{"n_layer": 18, "d_model": 256, "n_head": 8, "n_kv_head": 4, "head_dim": 64, "d_mlp": 256, "vocab_size": 4096, "activation": "swiglu", "norm": "rmsnorm", "norm_place": "pre", "norm_eps": 1e-05, "positions": "rope", "rope_base": 10800.0, "rope_fraction": 1.0, "qk_norm": true, "attn_scale": 0.125, "bias": "none", "tie_embeddings": false, "parallel_block": false, "init": "normal", "init_std_qkv": 0.0327, "init_std_o": 0.00545, "init_std_up": 0.0327, "init_std_down": 0.00545, "optimizer": "adamw", "lr": 0.00131, "beta1": 0.95, "beta2": 0.98, "weight_decay": 0.098, "lr_head": 0.00383, "warmup_steps": 562, "schedule": "wsd", "decay_fraction": 0.799, "decay_shape": "cos", "final_lr_fraction": 0.0, "batch_tokens": 16384, "seq_len": 512, "doc_mask": false, "train_tokens": 215800000, "steps": 13172, "dataset": "wikipedia_en"}
MLP neurons of a small language model. Each row is named by its layer, matrix (down: output weights) and neuron, and shows model dimensions 0-63. Each number is 128 + 32 x the weight over its row's rms, rounded and kept within 0 to 255. A neuron's up and down rows have the sign that makes its largest values positive.
A block is one neuron, or neurons of one layer that tend to fire together. After each block is what it responds to, as a language model described it from the Wikipedia text at the highest values.

L15.down123 [105 185  98  82  94 139 139 127 182 137 109 121 155 122  86  94 159 153  83 146 114 145 121 127 107 179  92 157 125 112 154 121 119 204 117 166  75  55 144 130 132 121 134  78 170 140 137 122 112 211  99 125 161 149 167  96 107 120 141 113  77 135 112 118]
L15.down142 [107  85 108  99 189 119  99 183 123 146  55 181 191  86  56 136  78  86  98  99 148  94 148 164 114 120 168 103 120 123 164 118 175 131 147 124 134 139 126  95 128  88  95 132 160 143  70 143 129 148 164 143 112 131 162 127  56 105 105  88 147  81 131 155]
L15.down158 [ 90 151 121 126  86  62 158 150 107 106 157 144 139 147  73 184 188 122 179 160 124 151 111 121  95 105 164 107 137 125 166 115  96 192 108 139 135 126 160 142 114 131  77 133 103 156  93 129 134 144 109 126 112 154 125 183  93 118 131 130 107 128 131 168]
L15.down220 [129 139 136 147 140 117 105 106 132 116 195 123 131 142   0 130 124 131 157 130 128 127 124 124  99 132 137 119 135 119 135 128 127 144 149 125 120 128 128 132 134 139 137 114  96 156 134 128 130 137 131 133 126 128 146 125 137 140 140 135 111 160 124 136]
Partial-character byte tokens inside Japanese or Chinese names and titles in parentheses (君は先へ…く, 日テ…タワ); weaker on mid-word English pieces (furn-it-ure, sp-li-t).

L7.down3 [158 125 118 172 134 132  91 173  90 199  89 176 181 105  97 103 150 133 113 113  79 120 148 108 109 167 179 145 196 104 155 101 151 119 152  84 145 122 160 117 179 137 121 137  89 148 130 124 173 158 167 133 107 117 136 110  74 179  92 119 147 154 118 146]
L7.down15 [141 155 112 180 128 147 143 174 170 105 177 165 191 170 122 117  97 148 135 107 133  78 130  98 171  92 141 121 138 122 100  99  77 130  99 107 179 122 110 120 115 133  76  91 169 108  73 102 116  71 127 140 108 135 118 115 107 124  96  85 144 162  88 111]
L7.down46 [141 153 133  95 195 184 157 123 135 130 123 124 161  96 137  94 186 133 104 100 162 139 118 136 145  93 108 151 117 150  69 114 100 178  95 102 171 105 126  83  94 155 181 122 177 101  99  93 105 119  87 164 162 106  87 138 105  99 137  81 153 147  67 161]
L7.down52 [175  95  95 134 117 177 117 185 162  74 187 128 142 117 167  90 145 133 103 106 145 137 117 118 129  80 171 134 160 167  65 134 104 118 113 119 147  91  82 159 108 152 149  88 136 117 102  85  59  77 106 179 144 125  99 134 139 145 149 144 125  87  96 123]
L7.down58 [142 122 125  86 168 124 135 119 147 147 110  81 194 173 146 108 122 146 145 201 137 131 130 104 120 165 144 158 112 140 174 111 109 127 144 196 191 147  98  71 167 134 121 143 106 119 138 129 135 177 157 107 163 182 153 108  87 119  93 138 134 177  98 187]
L7.down75 [157 116 117 130 104 116 179  70 151 153  65  97 135 200 160 129 132 215 136 107 191 102 102 100 112 130 112  88 121  64 191 102 150 171  80 111 117 107 128 139 165 126 102 118 155  91 127 139  94 140 119 104 120 190 143 179  98 205  93 118 120  51 169 114]
L7.down77 [134  56 131  95 166 127 123 149 121 120 103 163  98  91 179 119  96 170 114 133 118 134 108 104 124 108 130 179 151 133 161 145 143  54 144 191  87  88 116 140 156  89 118  61 127 179 129 144 176 166 100 177 117 102 157  91 145 114 122 124 132 135 135 122]
L7.down85 [105 105 101 136 126  83 123 116 152 132 128  80 172 107 163 111 156 133 109 122 122  64 109 145 130 116 130  86 143 154 114 145 147 159 131  70 158  88  85 138 154 113 178 132 134 147 136  81  92 197 110  93  49 160 132 114 114 138 132 126 154 115 152 105]
L7.down99 [162 103 124 138 125 117  56 141 166 125  59 151 173  89  90 102 215 193 118 104  85 129 194  80 142 154  78 159  74 172 112 108 166  47 104 158 109 128 156 159 177 103 110 165  75 123 128 105 119 122  81 178 137 110 128 113 149 105 126 104 102 140 130 108]
L7.down113 [129 131  96 202 140 167 109 130 145 160 130  85 166 130 142  67 138 144 151  99 128 117 161 158 106  97 143 154 139 106  93  98  95 151 128 124 155  87 134 143 137  97 150 135 138 178 155 138 113 124 145 138  99 126 105 146  64 141 114 105 150 105 118  99]
L7.down166 [164 149 159 118 101  74 142 193 165  60 143 175 160 111 117 138  87 111  98 186 130 151 104 117 146 156 104 137 192 102 169 116 167  90 155  99  73  97 132 135 168 158 129 170 114 158 117 181 180 136 115 146 113 140 130  98 170 127 132 129 121 111 175 126]
L7.down169 [138 102 115 156 126 108 131 127 142  75  96 154 111 121  89 128  97  65 131 102 184 131  97 116  73 172 143 151 119 134  92 107 122 113  66  93 161  79 170 138 183  66 123 133 130  95 130  96 138 131 114 143 139 162  96  52 138 133 146  85 168 147 175 164]
L7.down175 [ 76 101 119  86 102 148  92 100 106 146  83 129 211 141 170  99  80 146 137 138 165 125 100 146 118 112 140 117 144 207 129 127 140  62 104  47 146 112 139 190 126 116 132  73 125 109 119 111  96 105  86 114 101 105 108 206 135  72 117 171 123 109 101 149]
L7.down219 [158 138  69 101 131 137  99 159 192 158  86 138 125 106 151  94 106 130  80 121 144  50 161 141 121 136  95 129 163 184 141 145  95 107  98  65 119 100 128 170 182  71 130  81  80 154 160  10 113 203  94 132  67 124 109 100  85 164 128 109 113 135 129  82]
L7.down232 [148 135 116 135 143 119  81 185 124 119 131 167 152 111 151 106 142 165  76  99 145 139 153 112 143 173 101 123 144  76 134 131 183  98 145 130  95 141 154 143  83 143 130 154  98 135 130 122 126 134 131 110 118 191 210 147 133 131 100 152 154 110  82 124]
L7.down249 [112 195  81 127 169 123 116  40 149 127  75 150 125 144 137  84 143 214  83  81 148 147 135 105 119 162 146 115 126 139 130 153 146 155 147 149 161 100 114 129 101  67 123 158 174 128  88 135 114 138 146 142 134 165 149 135 117 114 184 161 152 208  65 125]
Fires on relative pronouns "that"/"who" right after a noun they modify, as in building that houses, and on word-initial consonant+l pieces like gl, Cl, bl, Sl (global, glowing, Clinical).

L11.down12 [ 83 118 184 155 140 151 123 187 102 102 176 172 136 146 121  98 156 154 146 131 106 108 130  90 171  87 198 150 142 117 149 103 158 191 153  97 110 114  95  78 136 130 140 111 184 125 162 127  64 125 143 124 114 168 127 141 150 101  91 114 165  96  95 132]
Word opening a predicate or table/list entry: verbs or relatives after a subject (who married, film co-stars, made), first cell words (Won, Other, Total).

L15.down20 [133 133  47 139 183  90 100 119 152 184 108 116  93  98  67  81 166 146  90 187 191  83 153 128 111 155 114 108 114 123 159  95 170 125 197 110 170 144 151 121  84  76 115 107  88 178 191 190 140  65 117 138 120 177 130 122 141 122 116 150 117 160  92 105]
L15.down25 [127  99  93 128 107  99  90 121  66  97   0  45 152 125 129 163 126 157 135 137  84 123  86 113  76  94  95  86 108  93 108 151 158 149 138 114  81 162 146  91 143 115 123 113 102  97 108 129  78 146 177  96 108 182 104 157  85 163  77 115 157 111 139 116]
L15.down150 [110 106  91 142 144  99 147 161 205 122 255 131  95 148 136  78 144  94  86 116  98 103 124 129 114  84 173 102 115 155 169  91 100 119 114 138 126 146 126 135 130 140  86 152 131 137 144 151 118 156 150 104 141 169 140  72 148 148  96 186  95 156 121 146]
L15.down249 [162 144 103 111 120  73 123 110 166 113  25 112 112 161  91 159 146 152 151 117 136 121 159 119 155 113 146 148 126 142  80 124  77 129 117  84 103  93 113 108 124 149 140 100 138 119 122 122  89  87 147 148 187 121 116 121 117 158 126 188 100 151 174  70]
Last word-piece of a multi-token place or personal name used as a modifier before a following noun, e.g., Chelten-ham Ladies' College, Mitch-ell family, Gallow-ay Road.

L7.down34 [181 141  49 110 141  92 108 110  91 126 188 152  90 106  61 151  83 132 127  88 150 119 110 118 150 112  58 139  64 164 157 159 147 116 185  78 141 107 117 125  81 139 126 125 157 139 143 153 165 109 167 145 154 142 155 109  82 143 135 174 146 118 142 169]
L7.down63 [193 118 176 145  80  92  88 121 121 148 149 128 123 119  70 132 125 113 162 104 140  95 134 140  94 167 138 163  91  92 176 145 136 131 121 100 127 144  71 141 196  98  94 125 154 136 112 180 169 115 126 117 149 175 134 132 122 121 141 141 101 131 156 181]
L7.down67 [162 152 140 139 178 135  95 114 170  92  54 172 141 103 139 189  92 128 188  93 130 111 159 198 141 119 112 102  89  94 107 131  42 133 111  78  67 136 167 136 119 104 157 155 127 170 119 193 140 145  55 179 127  86 123  92  87 168 172  93 130 117  99 136]
L7.down81 [128 132  86  82  70 123  98 117 108  82 157 133 132 156  90 157  94  45 180 116  86 140 115 137 154 151  89 190 138  95 104 106 141 202 170 180 156 137 136 146 144  90 138  94 133 133 103  94  68 121 132 110 131 120 163 176 105 116 145  88  99  81 126 156]
L7.down87 [146 130 130 138 117 148  77 176 133 129 117 150 103 100  79 130 121 124 108 123 153  93 111 147  72 129 133 160  97 124 122 130 128 153 169 128 153 160  75  86 100 141  86 176 122 146 123 191 112 142 174 188 122 111 118  77 113 149 155 138 137 144 135 140]
L7.down105 [133 139 142  96 149  61 102 169 136 185 127 137 143 142  93 119  58  86 130 129 167 100 137  67 151 138 133  96 122 112 133 197 143 152 151  71 161 167 112  41 163 155 154  87  69 110 125 125 239 127 145 158 147 127 121 154 179 138 129 123 145 122 192 116]
L7.down114 [179 125 100 161 147 146 149 145 114 184 140 152 126  92 106 100  98 100 104 162 111 119 148 162  81 131 105  97 137 175 126 140 136 165 131 115  75  97  75 147 128 124 100 157 112 144 133 157 149 140 119 141 124 130 108 104 144  88 153 136 115 132 100  77]
L7.down125 [ 72 132  57 140 171 109  84  84 167 150 128  99 167 148 118  29  78 145 158 110 154 121 165  85 103 106 124 139 100 136 143 101 176  94  85 105 155 116  95 115 175  96 141 163 153 146 130 113 140 138 122 121 110 109 176  69 125 139 150 141 153 128 140 118]
L7.down127 [120 118 181 189 141 135 116  90 136 147 151 187  83 110  82 121 147 112 182  92 119 109  52 154 162  62 102 131 116  76 134 115 133  76 121 207 199 118 129 122 130  80 155 122 121 145 148 134 150 144 113 106 120 176 169 113  97  82 188 107 127 126 175 110]
L7.down129 [160 127 122 176 146 138 113 189 176 161  85 124 153 134  84 133 105 128 182  95 146  94 112 119 142 130 115  82 101 119 179 100 100 116 165 237  82 120 101 170  84 126 178 115 124 144 158 140 135 196 101  96 138 135 131 172 123 141 170 103 175  82 117  94]
L7.down163 [168  97 180 178 117 117  91 142 103 144 172 157  96 115 126 120 106 113 166 128 204 133 122 147 164 118 136 176 129 109 100 109 125 159 143 144 105 106 141 105 127 110 183 192 101 143 131 100 142 115 147 155  81 120 151  94  94 104  79 101  99  97 169 156]
L7.down172 [154  80 122 150 100 118  83 116 130 157 123 110 128 147  56 175 184 122 159  91 154 122 146 124 106 175 164 164  95 102 194 159 124 119 136 188  97  74  80 183 135 150 114 126 134 178 164  99 166 185  21  73 138 119 131  92 134 174 125 106 150 126 173 122]
L7.down181 [157 114 103 168 135 126 116 199 164 146 116 206 168  83  93 127 154 108 128 166 163 123 111 166  93 140 102 103  93  79 143 155 122 147 135 169 152 161 116 101 103 128 162 159 123 195 152 201 170 173 127 139 126 149 125  73  96 162 136  97 143 136 156 137]
L7.down198 [ 82 115  95  95 151 121 154 135  82 113  93 107 109 107 128 120 129 159 147 135  77  95  96 127  51 129 161 172 112 135 142 125 153 158 158 115 120 104 148 144 148  82  78 137 151 176 148 182 130 145 113 156  64 146 166 135 161 165 126  93  81 174 180  97]
L7.down213 [121  91 185 160 169 131 126 145 118 147  44 121 109 141  85 164 161 142 153  95 164 107 102 152 129 125 192 124  54 109 189 122 132  95 179 123 122 151  90  90 177 149  91 132 153 178 115 138  99 159 107 119 111 134 131  76  79 123 166  95 100 126 112 190]
L7.down214 [142 111  98 162 126 142 152 137 166 136  85 183 144  91 125 159 100  78 143  87 136  68 141 132  70 132 132 164 147 136 148 141 116 145 133 129 106 100 126 150 205  92  82 136 141 171 118  84 171 136 108 119 120 157 161 113 114 108 122  92 133 100 133 146]
Closing punctuation or whitespace that ends a list item, spec line or title before a break or new field, e.g. ")", ";", ": ", tabs.

L7.down2 [183  68 128  91 138 191 143 214 127 113 128 116 119  78 162 160 104 182 109 149 116 168 189 157  94 133 130 162  82  62 173 121 125 156 133 137 173 176 148 136 153 147 195 133 164 138 148 135 132 133 135 190 162  91 131 120  80 126 130  93 137 143 152 132]
L7.down25 [152 165  54  89 143 105 101 111 160 132 107 115 113 121 151 139 201 143 110 160 120 157  95 145 122  76 110 148 123  99 174  70 130 128 146 181 103 151 160  77 174 147 110 130  61 133 122 144 142  97 116 122 170  80 127 130 115  96 138 132 119 155 110  57]
L7.down41 [117 139 134 157  84  98 154 170 139 154 136 145 129 149 126  98 106 104  86 113 139 118  88 158 101 109  98 117 122  80 100  95 150 142 126 152 130 106 153 108 165 154 110 124  57 156 161 127 121 139 120 107 127 133 111 113  98 155 101 104 110 149 147  92]
L7.down61 [127 173 111 130 102 116 177 125  52 126 203 141  38  62  91 128  83 192 153  93 109 146 195 155  94 127 149 162 124 108 128 156  95 104 121 143 118 121 149 113 130 134  60 156 140 143 134 161 120 127 103  78 114 156 116 147 111 128 116 123 109 139  93 129]
L7.down71 [143  65 111 169 159 147 134 163  67 136  94 142  90  62 163  99 120 132 112 143 153 123 153 164  85  78 135  90 132 175  76 143  71 148 110 102 106  85 117  87 131 150 126  95  83 127 143  98 121 156 151 133 121 106 131 129 127 160 135 140 137 117 112 154]
L7.down76 [179 132 104 131 165 124  78 143 158 152  99 175  81 108 107 133  40 158 125 121 106 149 100  97  91 132 146 137 119 104 175 134 144  97 136 107 133 145 143 124 115 166 107 118 135  83 106 108 134  94 142 217  96  88 171 156 138 130 121  87 145 123 163 136]
L7.down98 [147  91 101  91 154  85 142 166 155 123 150 125 115  61 120 116 137 109 121  69 164 131 102 188 115 159  82 133 136 138 177 128 101 136  84 158 106 102  60 135 180 215  95 136 179  80 154 128 140 137 153 180 121 130 122  92 143 103 151 166 148 111 170 168]
L7.down128 [ 97  94 187  80 109 150 147 124 111 107 170 133 162 133 140  64  93 108 139  96 108 137 158 193 123 187 143 111 137  93 166 116 133  88 154 145 171 102 152 110 140 157 115 154 116 172 133 114 192 119 111 112  77 151 191 116 133 120 188  80 130 124 188 114]
L7.down156 [136 115 146 120  60 112  47 153 155 151  32 105 170 123 102 120 111 108 161 186 160 212 141 149 184 126 159  87 158 147 115  93 137 132  86 110 134 138 128 117 166 149 118 140 113  97  82 157 188 144 104 149 172 149 189 119 115 122 145  87  35  80 151 166]
L7.down168 [125 111 111  53  55 100 135 115 131 158 149 141  79 141 192 162 144 170 162 153 172 126 131 163 161 158  84 112 166  34 117  77 105 134 133 120 139 188  77 100 106 117 143 147 135 102 194 119 124 157 127 156 135 111  87 122 117  80  95 112 138 109 180 121]
L7.down194 [152 156  90 142 122 175 184 174 128  98 152  76  87 134 159 117  97 118 139 128 123 141 139 131  51 111 150 130 122 124 173 161  89  75 123 120 131 131 150 117  93 152 116 121 137 206 127 136 139 137 110 134 136 189 160 148 132 110 156 121 178 144 143  94]
L7.down202 [164 104 156 116 140  75  35 160 135 184 151 136  85 115 125 101 120 144 134  96 121 111 155 110 155 196  89 126 143 197 190 123 140 187 188  70 140 119  99  91 103 166  68 142 103 109 121  53 127 138 127 106  88 137 132  95 139 105  85 138 108 157 114  92]
L7.down205 [121 136 130 148 110 177  90 122 150 121 184 166  90 186 146 111 164 118 127 105 109 171 136 160 113 132 131 137 117 136 156 111 111 145  91 143 187  41 159  57 150 117 129 164 114 191 123 132 105 156 120 141 115 160 175 118 138 109 107 110 183 131 169 133]
L7.down221 [117  98 193 141 170 108 171 150 132 154 108  81 121 150 135 107 144 138 157 128 126 115 113  88 181 169 166 122 142  72 132 138 131  76 129 151  97 134 136  88 109 159 108 151 110 136 152  34 130 151  65 154  93 162 142 131 123 142 162  89 127 170 167 108]
L7.down227 [129 135 139 154  75 131  82 152 202 152 119 128 119  62  92 173 142 154  93 158 167 137  79 138 156 100 111 125 100 120 123 157  89 129 117 105 106  87  95  98  92 165 188 146  94 117 154 142 186 109 132 215 135 139  84 151 147 121 142 131 150 154 155 128]
L7.down240 [123 148 123 139 155 138 101 130 129 100 175 124 112 149 118 154 148 142  90 119 116  66 159 153 109  89 114  74 126 140 153 102 101 116 132  96 145 101 199 131 156  63 177  96 127 117 115 106  95  61 172 139 132 128 136 122 109 112 197  79 157  77  74 114]
Final pieces of nouns and verbs, mostly plural endings like -s, -es, -ences, -ents, that a preposition or clause must follow (differences in, problems instead, contributions to), plus clause-joining "but" after a comma.

L7.down7 [177 103 126 136 191 152  96 145 105  94 175 110 118 162 217 120 108 184 137 135 125 144 139 159 114 130 138  66 159 144 135  69 110  88 106 109  58 160 151 155 134 123  93 114  81  97 164 114 140 100  76 117 122 141 112 166 132  92 119 119 169 127 123 124]
L7.down10 [134 140 172 169  89 137  72 133 171 167 157 123 220 141  35  58  71 111  92 175 131 132 125  93  79 166 113  85 114 138 154 148 138 115 127 125 205 141 172 130 171 138 130 122 117  85  81 139 146 119 154 126 104 112 152  86  97 159 135 141 111 115 142 142]
L7.down13 [157 127 181 112 117 118 135 139 167 112  65 119 147 153 122 119 175  93  41 122 106  76 134 137 113 225 128  75 146 132 153  87 134 117 139 150 172 108 107 187 143 109 117 102 119 130  84 121 173 148 164 115 124 145 147 102 170  96 126 100 141 118 195 114]
L7.down26 [121 107 153  88 111 140  96 149 143 165  55 122 136 124 106 116 130 122  76 126 102 100 117 127 125 144 162 138 138 145 153 115 133 130 111 161 115 162 117 134 143 111  89 131 133 128  89  94 120 145 200 100 125 116 128 158 150 128 159  88 118 142 107 135]
L7.down27 [150  93 111 143 161  76 122 152 120  88 142 160 153 107 160 103 131  84 109  87 104  37 147 130 171 115 142 116 185 121 134 154 147 129 168 137 108 114 171 135 139 188 143 168 164  96  32  90 123 118 122 133  80 129  64 102 141 120 119 132 157 113  94 173]
L7.down31 [ 86 101 110  91 147 133 181  72 138 103 156 143  91 167 121 161 114 125  86 128  68 118 131 146 145 163 137  80 144 138 126 103 152 150 126 147 109 113 135 105  77 137  56 120 126 166 112 114  87  97 125  85 161 119 140 123 149 126 140  67 114 133 134 155]
L7.down35 [153 125 126 110 112  81 112  97 136 132  95 101 149 100 115 119 155  97 121 102 191  82 127 171  95 141 134  63 134  84 146  69  84 166  95 111 139 160  64  89  76 126 141 128  96 117 146 194 135 118 176 134 139 173 118 139 145 134 106 131  99  91 133 118]
L7.down50 [ 80 146 191 139 101 102 117  96 152 158 104 100 162 168  87  77 119  71  80 151 135 120 129 139 152 212 143 125 126 115 155 144 138  91 108 137 124 166 121 155  90 106 115  97 125  92  93 138 145 120 162  98 127 108 138 116 134 100 163 105 105 165  98 138]
L7.down57 [126 158  74 112 130 128 126 119 179 146  51 118 111 105 103 160 123 125 102 108 153 141 115 170  92  80 160  92 101  90 139  79 168 139 176 167 138 127 124 108 149 115  77 133 154  87 126 194  92 153 152 127 117 131 136  99  90 126 156 145 110 131 140 198]
L7.down88 [106 154 128  91 134 118 119 142 113 179 158 173 160 125 140 152 176 121 199 135 135  80 151 138 136 112 129  99 117 123 150 145 125 142 146  74 170  96 116  97 150 107 124 151 112 152 107 101 105 141  97 122  59 119 107  89 119 111 126 118 167 129 142 135]
L7.down100 [127 107 159  61 146 135 142 144 127 156  65 126 143 136 151 169 117 165 150 109 106 145 105 102 130 142 138  91 107 132 167 188 112 161 105 139 129  91 107 136 133 136  44 101 117 164 133 212 144 105 143 113 139 178 137 117 148 174 121 126  83 163 176 119]
L7.down158 [150 108 189 119  73 100  94 118 190 143  41 149 147 105  94 113 105 107 134 147 144  51 141  97 113 125 214  87 153 120 115  87  87 133 121 127 140 114 143 140 193  93  94 120 124 140 113 108 187 148 147 108 146 158 131 114 158  74 117 173 163 111 170 117]
L7.down173 [184 120 140 128 156 127 146 134 174 156 124  96 126 101 109 111 134 137  77  80 160 121 137 155 174 178 118 139 119 129 128  88 133 176 111 150 110 151 130 167 150 105 101  87 106 200 117  81  96 160 124 130 131 129 172 135 155 127 172 121 159 141 143 134]
L7.down201 [133 134 184 110  94 101  87 118 167 184   0 149  95 108 111  72 131 125 100 177 157 111 142 137 170 134 200  76 163 163 176 137  86 137 164 116 194 111 115 140 111  72 154  88 130  97  95 175 166 111 138  68 128 186  80 102 152 118 130 169 102 114 122 103]
L7.down220 [110  94 155 127 136 158 131 176 110 117  95 167 168  81 132 105  88 108  92  55 103  86  78 107 126 102 160 116 158 171 150 138 171 124 143 120 117 205 153 124  90 147 156 113 138 145  81 154 101 113 123 204 111  97 111 108 173 107 189  56 159 179 109 220]
L7.down235 [138  99 124 139 199 114 117 106 135 181 102 137 123 103 131 115 160 114  93 104 111 104 136 145  86 115 182 119 123 123  84  94 111 136 173 139 206 132 135 125 130  85 139 130 139 133  79  96 144 178 147 163 114  82 131 114  82 125 192 107 117 173 137 177]
Capitalized head nouns of organization or institution names, like Company, College, Division, School, Army, usually followed by of or a qualifier; sometimes lowercase nouns after "the" (station, album, building).

L11.down5 [109 182 122 128 122 123 168 135 152 150 167 122 152 174 234 154 153  98 131 135 109 225  87 128 146 106 116 153 157  44 101  75 155 119 159 122 171 122 136 160 135 159 125 131 134 107 178 134 144  68 136 155 152 187 144 105 130 144 151 154 110 160 115 150]
Final piece of a verb, often an inflection ending or contraction suffix, right before a preposition or particle, as in "tri-es to", "com-es across", "It'-s a".

L15.down7 [198 125 145 116 162 115 132 136 125 119 124  35 152 183 124 180 168 144 117 167 142 135 112 197 144 157 155 162  98  92 152 145 126 127 165  85 125 162 116 161 129 146  73 178 111 208 120 155 157  82 123 103 109 120 146 138 124  99 129 183 103 106 164 108]
L15.down109 [101 155 150 154 133 148 157 157  57 176 158 155 126  93 154 195  94 123 188 113 179 155 100 184 168 146 119 158 136  91 128 109  92 111 127 111 113 121 153 164 135 172 130 103 107 148 133 175  91  81 153  66 139 107 130  85 110 137 165  86 147 115 150 174]
L15.down143 [116 110 141 188 110 130  95 184 152 151 236  80 174 139 157 119 165  65 133 120 156 143  98 140 148 136  98 177 149  94 120 178  62 119 218 128 169 104  97 163 103 200 166 118 123 139 127 132  80 149  78 126 135 124 141 128 151 166 145 112 127 151 143 142]
L15.down170 [121 128 111 120 141  91 144  79 173 156 238 115 128 132  85 146 132 154  82 186 107 142 124 115 121 137 100  90  69 133 102 111 165 185 142 121 103  97 170 171 152 133 136 119 105  75 136 107  87 137 113 142 124 117 138 109 129 111 143 119 134 149 133 119]
Final word pieces that finish a split noun, often plural endings like -es, -ations, -ians, just before of, and or in.

L15.down21 [ 81 147 175  98  86 110 101  75 129 139 147 120 133  96 129 153 128 169 155 146  75 149 159 132 156 147 182 102 158  88 123 236 180 180 167 123 124 157 141 112  97 125 111 140 126 178 132 142 160 131 125 173 111 149 100 116 135  99 144 107 134  58  85 119]
L15.down65 [127 143 128 150 138 126 112 185 133 155 194  93 146 191 164 120 117 139  50 119 107 145  70 159  48 121 134 107 162 137 112 126 163 140 140  69 166 143 110  95 136 135  89 104 171 157  39 164  69 125 160 124  99 142 152  89 156 124 115 147 104  97 126 162]
L15.down74 [104  98 129  93  82 135 162 114 115 157 207  89 139 161  97 105 143  92 139 113 129 115 112 144 132 138 121 106 137 129 144 116  71 123 104  89 150 118  87 129 170 156  85 121 142 133 159 155 133 134 119 147  76  87 133  91 171 152 127 138 117 167 107 114]
L15.down114 [181 159 157 172 169 117 130 143 137 143 158  55 180 123 157 124 147 127  89 125 119 140  63 131 119 124 186 170  94 129 147 153  88  96 113  89 147  73  93 183 210  91 114 154 173 154  96 135 117  97  96  95  87 185 149  84 125 164 132 117 122 123 150 203]
The article "an" before a noun phrase (an unequal, an aortic), and split-off first letters of nouns, like f(all), m(omentum), f(atigue).